python train.py --n_layer=15 --n_head=6 --d_mlp=1536 --rope_base=10000.0 --qk_norm=false --init_std_qkv=0.0274 --init_std_up=0.0274 --optimizer="adamw" --lr_head=0.0112 --decay_fraction=1.0 --final_lr_fraction=0.0 --doc_mask=true
MLP neurons of a small language model. Each row is named by its layer, matrix (up: input weights) and neuron, and shows model dimensions 240-335. Each number is 128 + 24 x the weight over its row's rms, rounded and kept within 0 to 255. Numbers have three digits each.
After each neuron's rows, "fires after" lists the tokens most often just before its 100 highest values on Wikipedia text that the model never trained on.

L7.up995:123110139129119146127176126103133127113140119151116154121128147148094144125072118118129140102126142194092121121122149117143163113160134147124136118109084110116118107101076091102140136102108130066103123147110140107131136100100134113128124148149135157164121090144118176113110127131109155120
fires after: " |", " ", "age", "°"

L4.up770:080097164148093101118125125075091124151140112120123111126173130117118145134116155110107173106123142171132139162123157143125152147092123128129112118164168170067093128151135125132152133177092139119135121121129125109101083172100139130127166109128114121132151121149150112097122125152173099134
fires after: " ", " |", "\n", "-", " \"", "|"

L4.up239:142091096146122183111144185120091146099132117150126132145145127142100115114138149121138106133156154154120124190179127114149090103141124139059140140067124122145068162130185141144127126165122136092140123175126089114129123126108116128159152152133149145123121116138156107137125096135120098132
fires after: " a", " A", "cc", " un", "it"

L4.up1274:167130135146092164115120088097156091130110142112113091063126149118160135118106138143106108146163147127106147097091137135156159119147087128067123133094144112097085078149091161145139155123128106116102146136163134110113126136124111142135130138143118176128087158176118098140132121116137093140
fires after: " ", " the"

L4.up1039:144099119154152139152096115109104138122110067106081032099146107152116084157100115153213128175095148157089113165116103118137139140127117070170141136119104118145157111102152153144129143107148117158137114093097137083097103135076118074166130144139137125138161161128163113097136125112039133158
fires after: " tr", " ma", " cl", "P", "e"

L4.up846:144097135111144151111085084119109120128103136144119124074170106139120131117144144135108131109155151114113125142116168167158192099137101101132158126130153146136149075128164140102155142110086100117151119149162171126125147081075122101106099167158125150114119119137128126111124140140136113102
fires after: " ", "-", " the", " S", ","

L4.up701:117105135126130134129120118123115192090172109112143095107122157083153135124150139099109104123133151160146107133105159093146110150130106147097110152142160073103090133137158098106130147161129183118128126139124130157145133150122117135108155154145072137096136102128151118090160086177098152089
fires after: " ", " p", "\n", " c"

L10.up1346:114147100139122129133126134123129138108148138156116091114172142117149109175146165106167080088139116115128117122117124128190147092131141100102102101134112140097148124091116116123141118165093132136123156137133131115135188124118166138069113144164129174166137101148148106105163116132106105118
fires after: "o", "or", "ra", "lo", "r", "k"

L10.up1411:144148132137123129128104090127079119139123112142112172130115139121100115154083146134165120101108159105114115176098132133135125132072113135132121118154122102107108125114142149094142124119119131172124139115159095081154158125129099133109137147132071144154114152119149109145116146086102099152
fires after: " co", " T", " A", " P", " Ca"

L2.up501:113087140115144159143149125103119188154100159117124130113129160113134155099144158097144139085124164150173132088127151146118126130125138131131114102137155107113065072110139117106137150142123123112126117144147088104155122167119099112112107105114134175144177128152159205125126109107136150111
fires after: " a", "A", " A", "ma", "h", " In"

L4.up203:143134112181071095127154134128126139079149085120097178153098147112142102133163160131126117124111131145091095205152137115112119091141103162119107122136120195119100127175185119110154099191069151137131151126154117154127103122094152122119112161123117125151142105105150134079126107116140143179
fires after: " de", " C", ").", " St", " ", " Port"

L10.up313:123092144119143149138127146117090141106123124165100109096129138112100166131131112150122169099111135128147131155115111116125145116151122128112126109147097136086145126151116111128155120149116146162126121130126091133125152106078111092124144144160120142148138162152119132064150140093148086153
fires after: " ", "-", "w", " a", " w", "s"

L4.up626:173085121107143178132092137078146118150133117140126103137127128148121120119101118081154131147128171123144117133138123133125175104091098135066159130191114127114131114174080145109160180109092143100109123103110128138083080150121076159125171147104154163137162115149167125117121125130113126084
fires after: " ", " G", "th", " S"

L4.up718:146127132118103128151162128095114111153133114174122141137125125140134125109136092099164107162088151112110133108131119156147131099112146088094129150107112092103108108169176078094151164127140116129114153119122157130147076158147099148119158169112118130174144112174139132162168119105116110105
fires after: "A", "L", " (", "M", "ter", " because"

L10.up1377:108135105137106149102110151133088090126172101140112117138160124120133093165130163137148104139157123107099160118149147143105098108105155136133107127103125148118068103157148116121123089124110151132098153133107145099154164139103113136122141120163164150126138115157131155106154140139102099161
fires after: "al", "or", "ra", " Cor", " a"

L4.up1335:127149142126130119160114122114107115118141148118110116088126135137111132142148125113126108104078157149077120074118105094131142126146130091146067108149105132104116102119134109107151126121122141145117111131129127110075147088076110120149128161154128129131108101108129116113136127109128138122
fires after: " K", "-", " Ka", "K", " Ko"

L10.up532:127099122162108116145154159133134111100121080129100120138164118138127132097129104077123099113134165124148122154118154075081130082094114125068176101110145196100109116107192135113127129090096176130120130129109143153116150118113111107139109136123138122135109094142165169129124119143152151125
fires after: "al", "t", " c", "l", "v"

L10.up843:133104141116105138098123128145127134103160136161161127145134131090145121159081119142126089117099139113107134132098075144106135116144143075114160130111164141125149158131128124110145149151134112163130131158109140114116122133071136085118132131073133117158149093178143139143134088132135132131
fires after: "n", " A", "na", " N", "e", " San"

L2.up1219:108130100105124163117144133073094146084114127110142146128141141117114108130142147091102125108146126182142121135183126132122130097116144095139135158124157164139075131174123107161177131155127133083112149122105123149158110091148118159138145148123094147182118119127157096120100128104115066136
fires after: " M", " Ho", "ed", " Ju", " De", " Ma"

L4.up196:097145088112119151160121101075144150131120119163157126124149188136153120133128152096134128157083125143123098105168099123148100110146091131124110115115140104082102127136134118121123154154124141152164097093156095113144128161169143144108125113154118177112131092155166160110151124104102088110
fires after: "\n", " in", " In", "In", " a"

L4.up1449:111141125112111117135108075139113137120139113133158146128136159111135123183117115105163143142120166152134135093130101121125119076155148087105122126173144160130123125139132097147147087157124149126102156112192124069114125159143102178099121150157093118126179147121131186087141121079140100111
fires after: " in", " f", " F", "f", "ed", " O"

L7.up1036:174153152158107168093120106130136128130143119184108116123122112128136118129095141148133110151066143121128131194103123091136165135148131115092150143098134108078111122114130125110160108145127130133103147127155164143128137116134099161084133144135088161158120136200120160104096140124151112137
fires after: " ", " Re", " qu", "\n", " S"

L2.up18:113125113145138149124104137107153150138178089150130086140163144129132079117090139107146116107103179180120131089104111135126137121093128093098127070111123133089075101123133124106136139137141115132107158143124124085109147140101123138070117118125092159123141121165185144149141143107161151140
fires after: " a", "p", " A", " number"

L4.up1328:150142152127147099098172115094131157088179081103114101093145145103126102153115122085115141164143154134096171181101188130113121136101117164133113141160104143096129084104135177130135153131109134154090127154125077120145154144108121116138121177160160132140081112123154150065140117152137110135
fires after: " p", " M", " P", ",", "M"

L4.up1272:120087130148112182070097106110111139146090091138130124123111127142153119103153137123123152149130129135127098144140127099138201111139087133105120134154152093055130097112109145109182148130102085107109133092127105153143130142076118157118162129093115149155147144172124162127169096121109131122
fires after: " ", ".", " a", "ed"

L2.up708:114153154089175138113096093124132112071146146110098085103151136136149148156126116121152107169124147167131123117120131156138107115122161150125105098158120107145185118147118090163136113115137167141134106095154127122092165121074157133097133160130103143108112119102139127133141116128109100160
fires after: "w", " K", "n", "st", "'", "k"

L4.up1229:172115121142117125134137145112124147153182092102101126094095147111173161150111129127151129136137155144112126146090102110125132104129136096119162089153093135117119099151146136115133143145136149128104173143106137130106130162138111134189127200133095134111132169136162153125187129103133115098
fires after: " E", "A", " In", "E", " A"

L4.up629:155147131133153154091108125102103156064142133152146133125154145144136098164073125088127110110136137164158125108143117182096090088134180125080107074124128147129115141150174096131134097122118125154113136144089103121127122127118133169103156124160110112141171131133160126106167118128127109119
fires after: "-", " A", " Ch", " F", " De", " Ma"

L4.up730:117122126095140141132136155143080126121165095145134152120149130143091136141077169079146134122119155150125114140138116126136130096126132142103125115123151160154077104145151122108149138133122118175103109127148147142127162114103131151113117174150081152127140116157135109119124147147140100138
fires after: " |", "N", "|", " de", " A", " c"

L4.up510:104116111134114149090138109123116099143109072166149154111139108099116157118119126149089102147140129142134121112118107151158139123134093147047096100109124149080106115109114167109160130131104125118155162135139113104149160117139103107098111119114101147154159149158117156103112096129155140117
fires after: " ", ".", ")", "ad", " E", " H"

L4.up389:150146139091094171076118109098091127158070107122123141095114161074141180100136152168082088118135154129143156131148140162090142090162100100058148126148157149139105093113157155145144148182099148141139166131133107122153118145074158127149131139130113125090152137139156133157108114126141133131
fires after: " ", " E", " Ho", " Go", " F", " di"

L4.up1396:129117141116107141174151137116128150072155130116122134143086125100152134160071171178115107108157127138115122142139151129095124107115137139089147092163143119098089111107114175105130100140111136146155114131137102129096117143074181163070133116134096168148132114115151153140108136152144131168
fires after: " de", " ca", " ", "ba", "ci", " Ca"

L4.up1492:151112137121128140093147094141089108157130116166139130094110104102130093141147126162124098096128163108115117120110141120109164134181131111110136116134139139118142113139148150128145150101093100081162155127128094129089103121117108166084141164097115162115112088141137125159122118098161136127
fires after: " ", " O"

L7.up105:128151115129117150111150110101103119139097103175089118134122100107121125147149119147148146146149144126111148177145138137150131086127087121108103115129141129124137063178144132124141127107129131157146158110100127130146088158114108144151139146128137143147157128112109164114158082111164096089
fires after: ".", "th", " sign", "al", " ", "ec"

L4.up68:151187092118168123118120101147145136137175106130101118109121151116144099141105125078138122118124126153132086162117087122132129125129147115090102132159138149115121070098163115095155127161137170107113127134144159129152130156125151163095121144128107118150110134102172106105156106106109091091
fires after: " as", " Mi", " C", "s", " As", " Ma"

L10.up70:127133117109153165113137147120114139149128115155114149142112145112129131122125138103104073121141157093142132123144150081144156124148117140106213149106155115081091106116132134136164156144144153095139153126140103144148108129149086102088161140075127143144123108132141128104114106105181135130
fires after: " ", " in", "e", " on", " ex", " f"

L4.up55:096107131144132156078138143092109130144113136107156155162140118152097173137105143109134128135134124133100147139100089130125140133134096135076122118118128113094091094180148119108160101121128139156122147144110133080117134090131095082101137136109118147199195129140129111133157088113136118131
fires after: ".", "th", "\n", " S", ",", " announced"

L4.up1516:126167078115089134160141080117109170098143139131133141116159168121129125143147131128133105148122156125081121128116110101149130130104126129147110172197107137116120112086125069131123161113129138136082095153161103134153155156140119173086153107129135152129143129136146129118152130133101098161
fires after: " ex", " in", " con", " Pa", " 19"

L4.up507:147081125095131187141136095070154149131062144136096142118148118137130122146116130147150111091115149108122135128096133097174139174136116094141123123164130159153116087186116145132155146140100130148101160093058147139147093099127118130099130135088120136138138150137097129137114140095130140087
fires after: "\n", " (", "L", ".", "===", ":"

L7.up989:162088136141108174111109153078121147149162153152115121096131158158162097120136172135121150163150132138096091136085122109134142128128072108116118117171132163102129101141124127120163168103100135143101150149102121146117112171129137148162153124114107141101130117102168122111158095138111092124
fires after: " ", ".", " (", "/", "7"

L4.up712:141165121109112135108146147119138106091162090121118112103130162111164135113115136130099132137138154184122117091154105135107132119111147106112125118137138139127091101098148138152175139126143149130082157096146126092086088161140121130117169160081096147145110148164115116145136138131133110121
fires after: " In", " in", " E", "In", " S", " P"

L10.up980:134147074156075109125142161140090107134103109147156106132136131100154106159146122144169155098155161155133168141134129111073176104149147096103141137150105179091085129117126128079158124123070166124086141105150126133125094142122115166078126130078077154152112095123120130129134113100130115092
fires after: " G", " Li", "c", "f", "ev", " F"

L7.up408:184128111096127108125166133148141126121124100146148112117139141109101092135104189108130157128100144117121089176132119088134174176138095128171171097144101157124093087100086122094152128110081135109134141156083103150131138156082120112112076118100112139124140118128193146186140147077172133103
fires after: ".", ",", " |", "und", "c"

L4.up990:117128113123130119137099109068145134142090156163138077127168148124107119107137130137136123164149120146133100105106079132137124130147106094085129113139139102090137106089140120134140146147100144134108144124124146153130156133118072158098132130145120159149110172118160121096149101091152135108
fires after: "\n", " Born", "."

L2.up958:112109135130135151099111102118133128103086082117128079114157169121137117142137175093144185156158147148110116131123110165127131116082134179109113136118107117124174114152138125092127160149146124107137147134138102119134143154125104132093177135083104149122124133109164120160135147126171112115
fires after: " the", " se", "c", " The", "S", "te"

L4.up1281:160117159132132152138130124136092137093129126147136135097126120134157108106114097160109112118128144094111166157127144143110158062137113130109143105144149120109115137172152131175140140130136114106149156128111117104140125118098103174119139141122076134104161106125117087092095160139117160116
fires after: " ", " K"

L4.up581:155126115104135157163111148066133175138108102138100139113103147065131163125125113150136160124101149140113104093125090136138136154135132126105112142147174176146105135152191112099123165139134108106131123121129136101107114166142106162136136148132111133153112116140134124143125154152109154115
fires after: "\n", " the", " Su", " h", " in", " a"

L4.up1299:116132118129087199069155097103149139102122123127128145111112109106104118139125144189133150181159136155138130141101097085131151101110129141127113115135137094064157057131109155140164135117160126135103165086117122160161108133107124106120129168157113145150148150146118145118124149105136148153
fires after: " ", "'", " a", "s"

L4.up1305:145111075138144149130124137143093148084138091144118125135140164120089107140080104143120140131139138187109088114178127149122123095174118155094146131148186156122099136121161135163160140122123090142093116152107167092104139141143111161140160117125104133088138112147175130106129122075150100134
fires after: " F", " A", " Na", "ha", " f", "ri"

L10.up427:116149139136128129108136063116122113110129154157135161156147163104114134146107147118111127175131159105082147149151135094137136086162113125127131144099120127132096141147131144119144105118105183117126160116121088123125161139135091096092157105172129122141141141146124141091117121114084095137
fires after: " Ma", " p", " b", ":", " P"

L4.up1503:087129112143125106092131118107115176162126089106124126112127123068117113110142167139144154106088139176165113106145175113078120109143082121094152110156139127102150105163117160115135171163097133151094112148087087148140120141117134120143160156116110124163116106163137145091122142148165143107
fires after: " ", " C", " A", " p", " An", " P"

L10.up1231:104129141134103132158145133089117158149118122145109129122119164138119119170130164160109092153114141150092119117152100147120135108174133077151128109133140125113104090115158155175113115105145073116083136107128144100135160120132163166107140167174102150110133134146180107141123096128096077166
fires after: " Ho", "d", " co", "ho", "b"

L2.up823:154135160070130102144128140111123104083133096165119173138148109124162113159129097086152121129120167165081130144138139130147111114137142112144157089122106141090098104143124137116144127111096093109149124094142133130155109118136115162112120159132131125170130100125119121181151141125096114106
fires after: "L", "d", " University", " Republic", " state", "e"

L4.up940:127158097070148097126136139108115159135136088124128114130145156142100125154082157112172114107128147164080139163174094091113127140163130126101140150169110167137099094142134129122146158114088116138131114152107146143092137123085131129111111160105116115146117089105163132132143134133155156114
fires after: " A", " Go", " a", " of", "°", " G"

L4.up199:150137139105156152092148118104080122139096112151111111094143134095136125127105134124166153103087144153132127149118120121147119160148056101108112104146193113142129115164150131121130192130140147092176118163112131119167105142139144121123124120142125135134125123119133142098130116149117116122
fires after: " ", " (", " E", "-", " O"

L4.up588:160126110106121117133164161168151146076097066119096143104152148135146155136136143155044145149123148138120167115128146106146137143169087174143157137124173146110110107117157105146119105141071161108087145131152124142101172147144126143140134120103133149143137111165166140127108105122204123134
fires after: " ", " the", " on", " On", " Go", " |"

L7.up322:161108146141120118125126137098103105103132115149096132076138130141139085141143117115150107125096149184103114107119150090131150139169106165092176110137166117058128114147097127145143096103097129113162159127109131117126156151112123153128130147107104149166152115151124125105153132164142149123
fires after: " ", "im", "ra", "ev", "min"

L4.up1405:152113131102142111159141124105109129130115079119105085115136149131092039098129122096120118159091128131105124105098133148152144132097129094105130073139093127119113062121110129194144159116086128127132147125079125116131141164110140137117109141112131129100172132109188113125155107135128135107
fires after: ",", ".", "\n", " life", "Career", " a"

L4.up395:138181120110144148119109143091126189127152125137109129165123124100123124125124128143096141121112124127109107116128100128152150104183129107105108126134168099084139115132152147130120135163109149157146172098110144112141099150128112113131116118101105144147134147152188087097171113122105130104
fires after: " a", " in", "-", ",", " |"

L7.up762:165117119106068132143151133114134167135128083131119128092106120126141095125119147093125137144110147164119138121105179137126155143160097097139086121110150162106104127162146172141118136154098186133088171093115114157126135149123119127128128116090113133103176108157133106080126143134181101166
fires after: " ", " the", " de", "min"

L10.up716:139132111156117152114124101100108140093121143141136134145139128154132115152140136097102136125142117106115141144153110125111139105133147099160107146079134144145134104126151104135145187107116159174150132146103110120125089144099139085105142108126106132166145137153107120151173131140106135092
fires after: "n", " A", ",", " a", "S"

L2.up194:120138131153127174111094142116128160093139125126131142154123124173148108135122119102125115087131130146131123117111152100130115128094159137160151096126158123152084105111172153097132115150108164166135142124125116130137139152141137133105154177122111127139137136176144142113109092131141118110
fires after: " ", "ce", " a", " de", " Re", "–"

L10.up1306:138099156101118115125119120124111120093135116117124129148164149114115090138125130127168106116124145143141107121135123095120142122156083082117096111115164090139100115112128129151122101148135115115105143127111142110135134116151097181119134168160134132129111152155139142118106129152108083135
fires after: " do", " Do", " a", " Mo", " d", "d"

L10.up317:097133125136137112097098115067116141176127123142116133135165134121092141125151154119169139115136135142108155135126094133096124100119143137143118065174160106132126143084159070121128132109137107101114155139173091117148171109143125119108131192154107133153146130145175138144104104094162108116
fires after: " co", "red", "co", "te", "unt", " T"

L4.up1093:127102119102133121137123103107111172106136147133131124094113112150103142132095178190111139109128147136095102125155139142152133112092136109144135078124124180146130094175158123118164130121108156164153155076116138118121138151097137117142106149183122100129129093130143127134117112166102149109
fires after: " Ho", " Le", " She", " O", " You", " Y"

L4.up252:167099114140139140120118113120145125133147140148119125119113119148146109179131162097151117114107131107117126144136130087172129107128129182167148110106119158136161100091136123122144091142130161121144162109134134129181149112062107131122078118136170125116135090158142117171139111106101154110
fires after: " Ch", " ch", " Cha", "ri", "ic"

L4.up1423:169128157129103153098135157113124109081115071144107105117123112120154117148157113079111089123169156157138124104097144088140153146097130110079147116118122140107104098125082140178134120131112100126089166163136099126090139147084081176095105139126134199094118138151099166138148110166158095154
fires after: " ", " M", " m"

L4.up265:087093124112131149105132139118119141116126108143112124122163118136132114148156176137109148154125144134104152146108117121142155140162100109080108082139117140079076124148169101129130148148122143120122150161086091098088149144151129172143146138109115152147125121109114158137160100133113102133
fires after: "ed", ".", " said", "\"", " announced", " found"

L10.up1290:162113125124141122160093122092127136151141122117138126071122143137090116143090127147117139168116139130118128127126107105119144126140143148113126107095137152110153079150143110141145109145127099134119137099123140133094157176063147113115084172104148166150139175170159124148101100140104116171
fires after: "e", "le", "ce", " cl", "x"

L4.up315:121143118083120116129082133091081145137135163119149125093078137106131123105124131148123085144195152136103120118132102186103126096157109105076101123143133115159105080122105108139149141134081147123113120149131101114135144122140107151099178177147139122129124127118119106107137097122138171080
fires after: ".", "H", " E", " Ho", " He", " who"

L4.up1119:151092137117140096117126162119058129154116102130086115127148155132116094142151107081143099126119150102127149121105116111127109121113135071085168145136111105114163098131126093082136166148141128112169124114113129144123124123089115190122111178138140122165143068136130123131173145136152129089
fires after: " M", " g", "M", "S", " ", "m"

L4.up1238:105120126137111134141139101089095121151128126189102092132129153148087097131074124103107167139142139145131111144140090128139145131142143131091119122131148131107110100136095096148164110107094103126134168129099154123156075159135130156156099167092099171101105145145145118122137104143134081122
fires after: "ur", "A", " a", " well", "\n", " la"

L4.up1486:110121138113151122136141140096178134122118106135109082116136111102139111118142151114145087137137158137124123118107093176141087138125170127082131118124100102091141111095159102132167161118153121131103135156110127136102111141112111140146108192133101114159130138166142143143145100105140124108
fires after: "B", " T", "M", "T", " 22", "A"

L4.up1016:144161126135139114169127138080132133162117107120085100122107164112156128117143122142135080097130153164093146144114095122113113147150133096142141127141125079167105082113144146130151152149086143130083131147143135158111114134106163114144139128114118136158125106117162133124135123104140145129
fires after: " in", " p", " At", " P", " Ma", " As"

L4.up1037:096121104127118094105095132142112075128142117126117065099095108140128133120099158163167110130153125128114126129160134200140116124142081105130122124132129119153138127136126096126147133130154131136198143170108111093140091138108111125114085145116135128101182100146111124104131089130077146106
fires after: ",", "im", " who", " Lu"

L10.up530:160123129156108148160147083131137121118087125150117119136132142149150116124103146123156143114101144178125169138161148133163161135140070145138134091164185131148151101120150074127168120166111116129155114119146111114140103157143130125070114123123125136126119094175118113125095161103132151118
fires after: " ", " De", " a", " (", " 10", " T"

L7.up499:116129091171109118089116107127132107139094105139106090116132116132120139154129140132134106129130172093119098132141103084111159097152099095132176105142108115134141115169130095132139160120139175105161119123119095099118169122133115115122172113133126141120174100185124128119117106100156145139
fires after: " the", " st", " g", " f", " to"

L4.up1466:175128103138120154135135147059125144127076159111105117105139089130152158139116128098147107099141140120131137096126130130167184148160156089124146139151128120099153079113092116127140149126093101111095125111122139156159136104135113153156114124152118151172118118149124129144127126157135137092
fires after: " ", " |", "|", ";", " E", " S"

L7.up1293:110098101130139144129129102111159151128184123128125088154147144109097149148114151092155106130105160133082144131159111109126135095144089140112152102131119152115080111131170080143178159156106142099125151127089141116155126087131130113147127119127107165118179137172201161085131130147132131098
fires after: " a", " st", "c", "n", "ed"

L4.up1207:142155115099104151133144076088093179114153106165113094119131150144110107113128160156151101109122129169118090123153138149175166105139121149127178093163151150122115084170120139126186154136117123106140149093106124128147141167104113153109123139139075139140155124142149133131132129089092117157
fires after: " Bo", " mi", " Mi", " la", " p", " Ma"

L4.up1332:169115136117132127150155140075133161121156115130149085106134103152125103149112158106138132141119154133081110160133074142121104140152107096109093116139091117098125064134138102121178144116105147135111136142128077149085140133162098138124177182115098132159126140160124140120143119136105130091
fires after: "D", "L", "H", "==", ".", "B"

L10.up872:126134150086120169121074130121140142098115136121120171135118120128102103172129153165151114115154144109128153111149154091121142137160132134133131133113116109104102097145131130165124132180120118139123177123098151112142102070146096159118114133137084148147153095098119168114121121144121142136
fires after: " ", "-", ":", " ("

L4.up959:132125066124088155140079138139127183096108104149106109076110163109110119129109126136144123158145162184124111169121125122110129127160107111054165114141136120090106121151141142066138136116134154160127098152111128134146139123102128117085141126132107137158161110148138079078140120143152148127
fires after: " ", " c", " in", "ne"

L4.up1191:108109101097142152108120094128134139141145114132104113126160144127105190139119134139131158112128097164112150147131092151134114132121111102112152119116142131132113127129101120120151115134118143148130169165124083140169083117091127120082117125147145099142152073108134162152153106129162097107
fires after: " Al", " Go", "b", " under", " A", " O"

L2.up643:103142147109186137120128126103108136129118116116066162093134122155128133160117102127154142130104146123096144134107094126184133153163197116140125134164092121129115117135125111087170144104130126139090125110161144117116107102139114092105110155117109128135136141099132181087155132140113141134
fires after: " North", "w", " East", "k", " West"

L10.up1388:122182132127083126128156124117163112147122136149138139092130171141164168157131125131148127099112134133084136123166116142125126122140125096110112135129131133092159126085127136141173140115087161098111139110136164088160127119086086122124128140177095144142085116145120144117151107110102134100
fires after: "s", "ur", " S", " R"

L10.up695:144127102115121127137086132107118094122070156114122138103152158110098108129146155137152089107151168154093136126115154184177104135103123121162115135124116120150105109124115157148138144148165112099145110138170153087118173139096146128101144154156123151147150076105143158147145114109120105094
fires after: " It", " I", "ute", "I", " You", "te"

L4.up215:139136107164113179139142165134101124155170107145144111152131149117158114141118140137123126156112146149070116168110137111141145085136113166106110126097141124121115145172123109137137143126132108113155118126131127104134120140151115116157139103149148093132148141116218142156095083129119117135
fires after: " 19", " A", " a", " F", " Ma"

L4.up1484:130149111109112090144115115118099121114121110137106146101081137140135160159085141111090149154101130119159088096109093118104172075126093128134179061140162162174142120162166126155135134113140093181161189062146079081143137138129144143148123135169127155083140152112131133125118135132116142137
fires after: " Ho", " O", " Bo", " Lo", " Li", "ó"

L4.up242:097137110082110136141150061117156149100116175133125145131120160130136159124129157119183159134135140102084083087098129101113121109134101107167136126105116142141120116154130117078155143100140130119089142116152134124124177127127099114093108132135138133114125140138106127117127135091127143113
fires after: " con", " in", "we", "ex"

L10.up736:128173147075156157122150168132073123105138125161122133135141116154144135124100109132125125134136169110108122162148107155143138102146125073097167109117099086137148123126109149092130160130133129138172126154118131136098118162090133120064167165116126146140111102145156143175128105113100112103
fires after: " E", "E", "e", "S", "le", "re"

L10.up224:133155147159103130130158141115155124126194111161100153128168164134133063157103142108150113148089140115131177130130104125125138119127149145150123153142151130109133122133122134129121085107095181093131160137127129145119156170090060122104136143148096118119152110125181101108114120086140107125
fires after: "s", " As", " S", "c", " Time", " as"

L4.up276:132119107117111121164132091109153139133139080141105088116131135112131106094143166139140124118115120140077119156161160109157100133145103107178117135144132130111137107148148106122171127135108138132152120176156143115148125127115200139162100177128139147150131091112146130143074106127093162125
fires after: ",", "vi", "v"

L10.up38:152111120121119165066105135088140150106105130141112157104129102126162169162101134105122105134129177111079167143152138140161153111123158142123156151140122178101089104173143128138159095122122133143130144111129125107121154138130110126144137139107121160191121121123146151127132126133153122118
fires after: " ", "ur", " ex", " st"

L2.up565:120111138097135162126118088112130167141090132183145099131122111108150125116132133106129130114136145100149119126129187159136124113126140124056134094121149109101127073135139119124162196112122160071164127122120092132125097135130122130061131155099095122163131120141155193113119157138125106095
fires after: "S", " a", " se", "y", " Con", "co"

L4.up751:124113100073105136132121135115101117139094116105109137113125149122082098119097130131162082144117132114078122142119076115104188130140118141135133091134097120139130128116144135154153122148160101098101162133095118123147147106143098146109112125136100191107158150152131131147133129123104136155
fires after: " 19", " h", " a", " 18", "c", " He"

L4.up536:172112128142150093119141093035064121119172091160117113103141149121127095115167143113147122150155147188108136178134148140126148114144098102063113146133120147043143080109132151159133122125104137131153119149128104103121123173122123143083170129147095131174153127136161113139163113144093112109
fires after: ",", " p"